MLP neurons of a small language model. Each row is named by its layer, matrix (gate and up: input weights) and neuron, and shows model dimensions 16-79. Each number is 200 + 40 x the weight over its row's rms, rounded and kept within 0 to 999. A neuron's up and down rows have the sign that makes its largest values positive.
After each neuron's rows, "fires in" lists the words (lower case) most often at its 100 highest values on Wikipedia text that the model never trained on; "fires on" lists the tokens most often at its 100 highest values on Wikipedia text that the model never trained on. A number after a token or word is its count.

L3.gate697,180,212,253,258,194,201,169,179,205,164,213,244,236,214,201,199,171,228,272,219,171,216,199,214,162,135,229,160,183,208,204,206,290,170,246,203,227,215,263,160,181,163,194,197,105,137,204,136,194,169,170,261,196,249,156,209,170,246,251,213,239,247,201,237
L3.up697,302,216,195,223,177,151,159,220,211,271,207,221,180,178,225,174,235,199,265,239,183,169,212,121,179,239,170,156,139,207,94,185,241,282,177,289,226,187,224,196,264,220,204,154,195,202,175,105,112,218,212,194,192,224,175,177,223,187,210,170,210,306,204,253
fires in: "of" 58, "000" 10, "500" 6, "more" 4
fires on: " of" 58, "0" 21, " more" 4, "8" 4

L3.gate6,166,200,165,136,245,161,231,165,165,162,241,147,143,170,188,185,200,241,200,197,189,169,264,145,230,158,205,170,151,181,202,208,234,190,208,204,196,237,193,219,167,225,234,296,255,218,254,224,241,241,222,157,191,259,213,147,208,215,207,259,187,227,151,211
L3.up6,157,188,242,215,136,201,241,216,201,169,223,193,221,201,203,282,145,244,188,237,205,217,148,143,283,170,154,279,256,144,203,187,204,224,224,218,162,233,224,147,166,183,191,168,244,190,200,250,199,194,133,96,204,285,266,208,171,72,265,238,191,212,227,223
fires in: "in" 38, "of" 21, "for" 14, "to" 12, "on" 5
fires on: " in" 38, " of" 21, " for" 15, " to" 12, " on" 5

L3.gate226,183,152,268,183,216,237,255,142,240,196,154,220,201,155,173,214,219,186,225,238,206,187,248,256,212,140,258,278,269,119,205,199,133,172,186,249,196,229,153,181,185,126,187,164,178,163,205,238,211,224,185,181,150,171,189,100,83,196,186,230,156,238,145,211
L3.up226,145,166,196,126,268,208,154,179,204,196,208,225,205,188,189,154,238,263,173,251,171,165,220,220,240,220,207,187,200,181,196,165,237,149,289,204,78,140,182,186,214,164,142,207,189,177,241,215,172,225,209,206,206,225,132,182,189,274,269,220,141,206,216,146
fires in: "of" 49, "place" 10, "meets" 4, "apps" 4
fires on: " of" 48, " place" 10, "4" 4, "ets" 4, "2" 4, " Apps" 4

L2.gate1279,162,165,140,244,153,245,127,183,170,181,217,249,212,126,276,239,151,284,212,200,208,218,190,215,168,182,260,261,256,219,200,247,260,201,173,219,125,126,232,182,125,264,112,183,181,211,199,181,166,215,183,201,157,234,240,243,106,160,115,143,197,167,173,211
L2.up1279,257,187,115,191,127,224,196,142,181,160,87,215,194,225,208,237,133,204,188,162,234,248,217,252,181,218,156,196,301,258,163,101,204,161,212,179,209,233,95,167,140,146,220,234,167,183,202,217,203,208,205,193,172,166,228,169,254,147,223,115,276,213,198,260
fires in: "only" 21, "also" 17, "first" 10, "attention" 5, "it" 4
fires on: " only" 21, " also" 17, " first" 10, " attention" 5, "ations" 4, " it" 4

L3.gate905,264,212,160,126,219,259,188,267,231,179,186,163,143,209,177,251,253,189,156,284,201,210,154,228,153,135,144,222,173,187,165,217,142,203,189,167,181,220,166,213,130,164,220,190,275,184,193,167,198,285,121,145,220,212,153,132,257,197,151,240,233,219,186,188
L3.up905,217,248,205,299,183,133,178,185,206,177,282,122,181,184,241,184,218,124,203,185,249,257,180,228,229,200,185,222,283,232,181,201,245,152,149,120,154,227,286,197,181,247,220,212,144,196,179,241,301,138,206,166,188,162,179,195,194,235,226,240,176,179,163,240
fires in: "it" 94
fires on: " It" 55, " it" 36

L3.gate739,202,171,252,180,174,149,198,168,243,200,201,255,223,216,191,228,186,247,230,211,166,254,277,137,207,181,152,251,188,215,218,138,158,283,168,213,209,155,140,222,187,197,190,252,270,237,253,244,218,200,249,208,312,280,272,180,199,247,217,217,147,170,134,142
L3.up739,246,198,175,174,152,118,190,209,212,204,218,261,228,183,213,264,256,168,188,189,260,195,241,93,208,192,163,192,157,252,121,155,211,244,222,184,192,211,217,234,169,108,240,275,305,190,232,142,247,173,194,217,157,269,180,205,205,176,214,199,158,189,197,164
fires in: "as" 86, "million" 8
fires on: " as" 89, " million" 8

L2.gate780,182,175,193,162,188,161,134,199,214,186,197,215,188,309,203,219,101,177,184,161,207,210,223,176,186,236,222,284,147,243,209,251,254,270,194,176,172,210,260,207,201,215,146,200,260,181,181,233,290,159,157,207,220,247,245,203,180,161,175,235,199,245,183,191
L2.up780,201,187,272,194,173,211,207,166,217,184,161,162,220,270,226,227,187,190,246,183,220,219,242,199,182,141,160,179,155,136,220,173,230,224,131,205,229,273,209,249,199,258,121,224,169,201,245,224,308,225,180,73,212,122,235,119,198,232,140,196,151,187,156,153
fires in: "as" 97
fires on: " as" 90, " As" 7

L7.gate82,277,223,173,190,225,163,178,149,215,176,166,186,230,176,247,161,152,249,260,179,209,229,247,274,162,192,127,207,235,145,242,187,184,162,209,217,195,268,194,215,174,216,217,155,160,257,207,117,240,197,237,225,203,168,145,211,211,165,238,175,202,229,144,235
L7.up82,265,196,187,216,181,164,278,251,153,203,170,261,184,243,320,123,224,197,237,157,264,249,166,184,212,157,113,156,201,186,177,190,208,237,182,150,166,153,246,200,126,299,167,194,132,293,239,204,250,178,181,147,256,53,197,221,220,136,162,191,247,237,203,258
fires in: "july" 14, "april" 11, "march" 10, "february" 10, "may" 10, "june" 8
fires on: " July" 14, " March" 10, " April" 10, " February" 10, " May" 10, "0" 9

L3.gate144,141,208,127,206,124,259,230,246,118,185,196,207,166,228,203,195,172,272,170,244,191,183,212,228,219,176,212,179,229,178,266,132,252,147,188,217,237,152,155,216,187,250,204,260,189,192,136,234,226,180,236,97,195,186,159,184,163,173,158,195,123,185,214,185
L3.up144,146,85,198,169,198,186,164,194,127,141,167,179,183,264,210,225,145,190,172,172,219,249,177,174,161,214,148,178,159,163,185,175,233,153,215,165,191,187,127,130,212,234,161,164,216,222,190,259,222,174,221,99,155,277,225,246,163,198,204,228,258,184,154,165
fires in: "to" 20, "against" 15, "of" 14, "with" 13, "in" 7
fires on: " to" 20, " against" 15, " of" 13, " with" 13, " in" 7

L3.gate1306,251,171,227,196,240,236,213,228,243,255,176,236,235,124,266,197,258,192,179,256,250,185,233,215,131,213,187,178,169,103,263,218,141,207,143,238,142,150,151,248,207,229,178,194,220,172,149,235,192,185,178,126,202,144,221,200,192,120,219,249,163,193,190,231
L3.up1306,267,150,184,215,137,185,240,187,228,195,242,236,178,246,241,162,239,203,227,209,205,116,187,197,254,185,329,214,125,240,284,214,158,211,168,200,202,198,184,262,171,157,218,202,189,242,192,169,237,220,199,202,274,225,226,194,213,153,251,216,215,167,237,193
fires in: "in" 33, "on" 15, "under" 10
fires on: " in" 34, " on" 15, " under" 13

L2.gate1496,271,231,194,196,191,234,194,153,222,275,189,276,215,164,221,206,90,120,214,261,260,185,164,171,217,217,175,213,297,195,200,223,115,133,182,211,111,177,259,194,227,201,191,203,205,201,295,197,123,250,248,130,190,135,235,196,183,249,218,194,197,162,225,150
L2.up1496,227,202,205,154,186,141,176,243,297,241,285,104,217,174,176,177,135,221,178,294,218,174,186,246,232,202,200,208,147,200,188,187,135,215,165,218,152,224,272,166,275,231,212,196,160,222,251,205,187,252,197,206,183,153,173,208,127,180,237,231,281,167,181,200
fires in: "the" 99
fires on: " the" 51, "The" 35, "the" 8, " The" 6

L7.gate195,205,216,214,176,193,205,189,235,216,244,129,217,214,152,213,194,229,163,180,179,219,170,200,215,242,248,296,195,153,162,154,214,174,238,179,215,180,206,177,241,257,184,151,150,230,174,250,250,206,225,162,235,168,181,234,232,215,186,278,173,243,162,143,193
L7.up195,194,192,182,167,196,234,241,220,197,194,216,217,209,179,138,178,258,182,164,162,165,169,146,258,292,245,207,189,165,162,226,171,121,263,202,258,153,232,195,182,127,200,185,273,228,194,225,190,152,178,232,185,214,197,220,247,148,204,195,218,256,155,232,190
fires in: "the" 48, "a" 11, "american" 5
fires on: " the" 29, " The" 15, " a" 9, " American" 5, " A" 4, "The" 4

L7.gate1527,269,128,195,257,222,99,172,207,233,139,179,186,229,220,221,197,200,195,267,225,237,224,210,128,201,180,212,223,221,134,231,189,212,191,247,215,225,147,238,223,189,217,168,156,225,171,220,185,133,187,204,195,184,156,183,205,235,173,245,162,210,160,220,265
L7.up1527,298,157,256,178,204,245,234,242,237,234,242,241,165,244,232,133,224,234,227,161,175,206,137,182,318,237,181,229,179,132,165,227,200,216,171,198,183,226,194,234,132,251,204,230,317,250,106,201,160,226,171,275,218,211,203,206,265,151,188,173,160,222,287,201
fires in: "on" 50
fires on: " on" 47, " On" 4

L3.gate524,234,228,173,154,259,201,215,220,174,116,222,242,160,244,199,231,257,276,153,201,208,197,203,242,163,177,149,125,197,250,183,123,164,233,135,140,176,227,259,201,222,172,201,157,270,212,205,242,199,240,245,224,140,175,219,196,193,236,102,193,190,169,220,163
L3.up524,207,180,207,144,212,144,253,252,212,106,202,202,199,226,228,229,145,209,206,199,308,197,186,211,219,212,149,214,206,182,198,86,241,269,133,181,169,205,237,203,179,209,280,194,230,281,200,214,256,237,249,213,193,184,260,252,196,158,153,199,132,240,220,215
fires in: "as" 85, "until" 5, "and" 5
fires on: " as" 85, " until" 5, " and" 5

L7.gate1213,237,222,139,260,160,189,218,217,246,203,169,182,223,148,170,175,231,140,156,221,190,123,243,218,198,216,251,133,144,272,176,125,281,211,166,231,199,186,170,133,186,204,177,187,262,141,133,215,120,197,196,210,167,168,315,192,206,189,182,179,155,233,205,211
L7.up1213,210,145,137,244,101,158,245,172,196,139,171,160,200,294,197,213,148,225,309,199,211,209,251,192,237,177,139,151,198,221,191,196,145,285,158,198,150,238,197,181,203,201,187,239,207,206,244,228,245,215,252,176,205,263,128,155,229,239,208,177,165,201,158,267
fires in: "and" 24, "to" 13, "as" 11, "but" 10, "in" 5, "being" 4
fires on: " and" 25, " to" 13, " but" 10, " as" 9, " in" 5

L7.gate279,160,210,180,273,168,152,179,202,189,112,152,170,241,230,236,175,183,289,220,259,236,219,229,182,218,229,282,228,180,237,188,205,211,202,146,215,167,205,177,201,269,162,131,277,246,101,256,231,102,270,161,201,209,143,200,212,168,221,181,112,148,194,205,137
L7.up279,232,156,205,182,157,233,236,235,236,212,174,162,182,149,178,249,154,249,238,196,157,222,200,251,170,233,96,151,225,281,179,227,264,208,251,217,161,237,182,230,219,242,206,148,180,252,242,169,234,134,199,242,124,231,178,156,164,191,266,224,197,162,144,132
fires in: "also" 59, "only" 33, "just" 4
fires on: " also" 59, " only" 33, " just" 4

L7.gate728,185,214,244,174,259,133,145,141,276,134,256,161,167,99,213,245,204,234,241,148,273,126,284,251,306,207,169,210,172,241,204,221,169,164,188,247,165,230,189,259,203,270,208,208,247,286,173,208,175,189,209,228,189,235,161,184,212,231,229,215,165,252,158,204
L7.up728,178,147,241,149,246,186,216,260,225,210,225,127,180,275,227,218,248,163,180,169,218,129,207,169,237,205,103,192,254,269,233,223,246,286,151,233,188,172,142,203,204,144,204,195,160,255,182,226,230,191,172,196,237,209,272,175,128,224,185,225,175,146,158,236
fires in: "0" 59, "father" 4
fires on: "0" 59

L7.gate164,150,192,216,262,204,203,159,126,236,254,236,220,211,165,258,211,206,168,199,199,185,289,206,170,151,159,239,169,250,270,240,236,211,161,211,227,214,149,154,170,251,174,143,222,262,188,87,188,155,216,228,309,243,178,131,183,146,219,146,222,245,226,232,191
L7.up164,194,194,285,200,169,218,221,283,232,180,222,199,185,183,227,211,216,243,246,214,190,161,202,220,128,231,157,163,216,200,178,204,205,211,128,145,242,225,253,267,198,224,181,160,185,115,214,247,168,206,107,247,262,253,200,197,176,204,261,253,229,240,212,147
fires in: "new" 79, "young" 4, "old" 4
fires on: " New" 71, "New" 5, " Young" 4, " new" 4

L7.gate1369,153,153,144,127,166,160,230,155,207,203,189,188,177,156,220,163,244,167,210,256,212,201,203,222,227,241,139,102,211,191,153,213,201,192,189,210,262,198,203,212,219,208,200,251,111,169,216,179,216,164,248,273,138,266,188,279,267,209,144,233,136,208,192,175
L7.up1369,174,183,236,225,198,220,163,172,137,278,211,157,144,306,195,184,188,243,238,160,159,156,230,203,173,168,173,131,206,214,198,194,254,184,187,208,206,183,157,261,205,165,264,225,131,220,228,180,202,203,211,258,197,220,218,204,163,183,199,263,223,240,205,198
fires in: "2006" 17, "2005" 14, "2007" 13, "2004" 7, "2009" 7, "2011" 7
fires on: "0" 83, "1" 4, "8" 4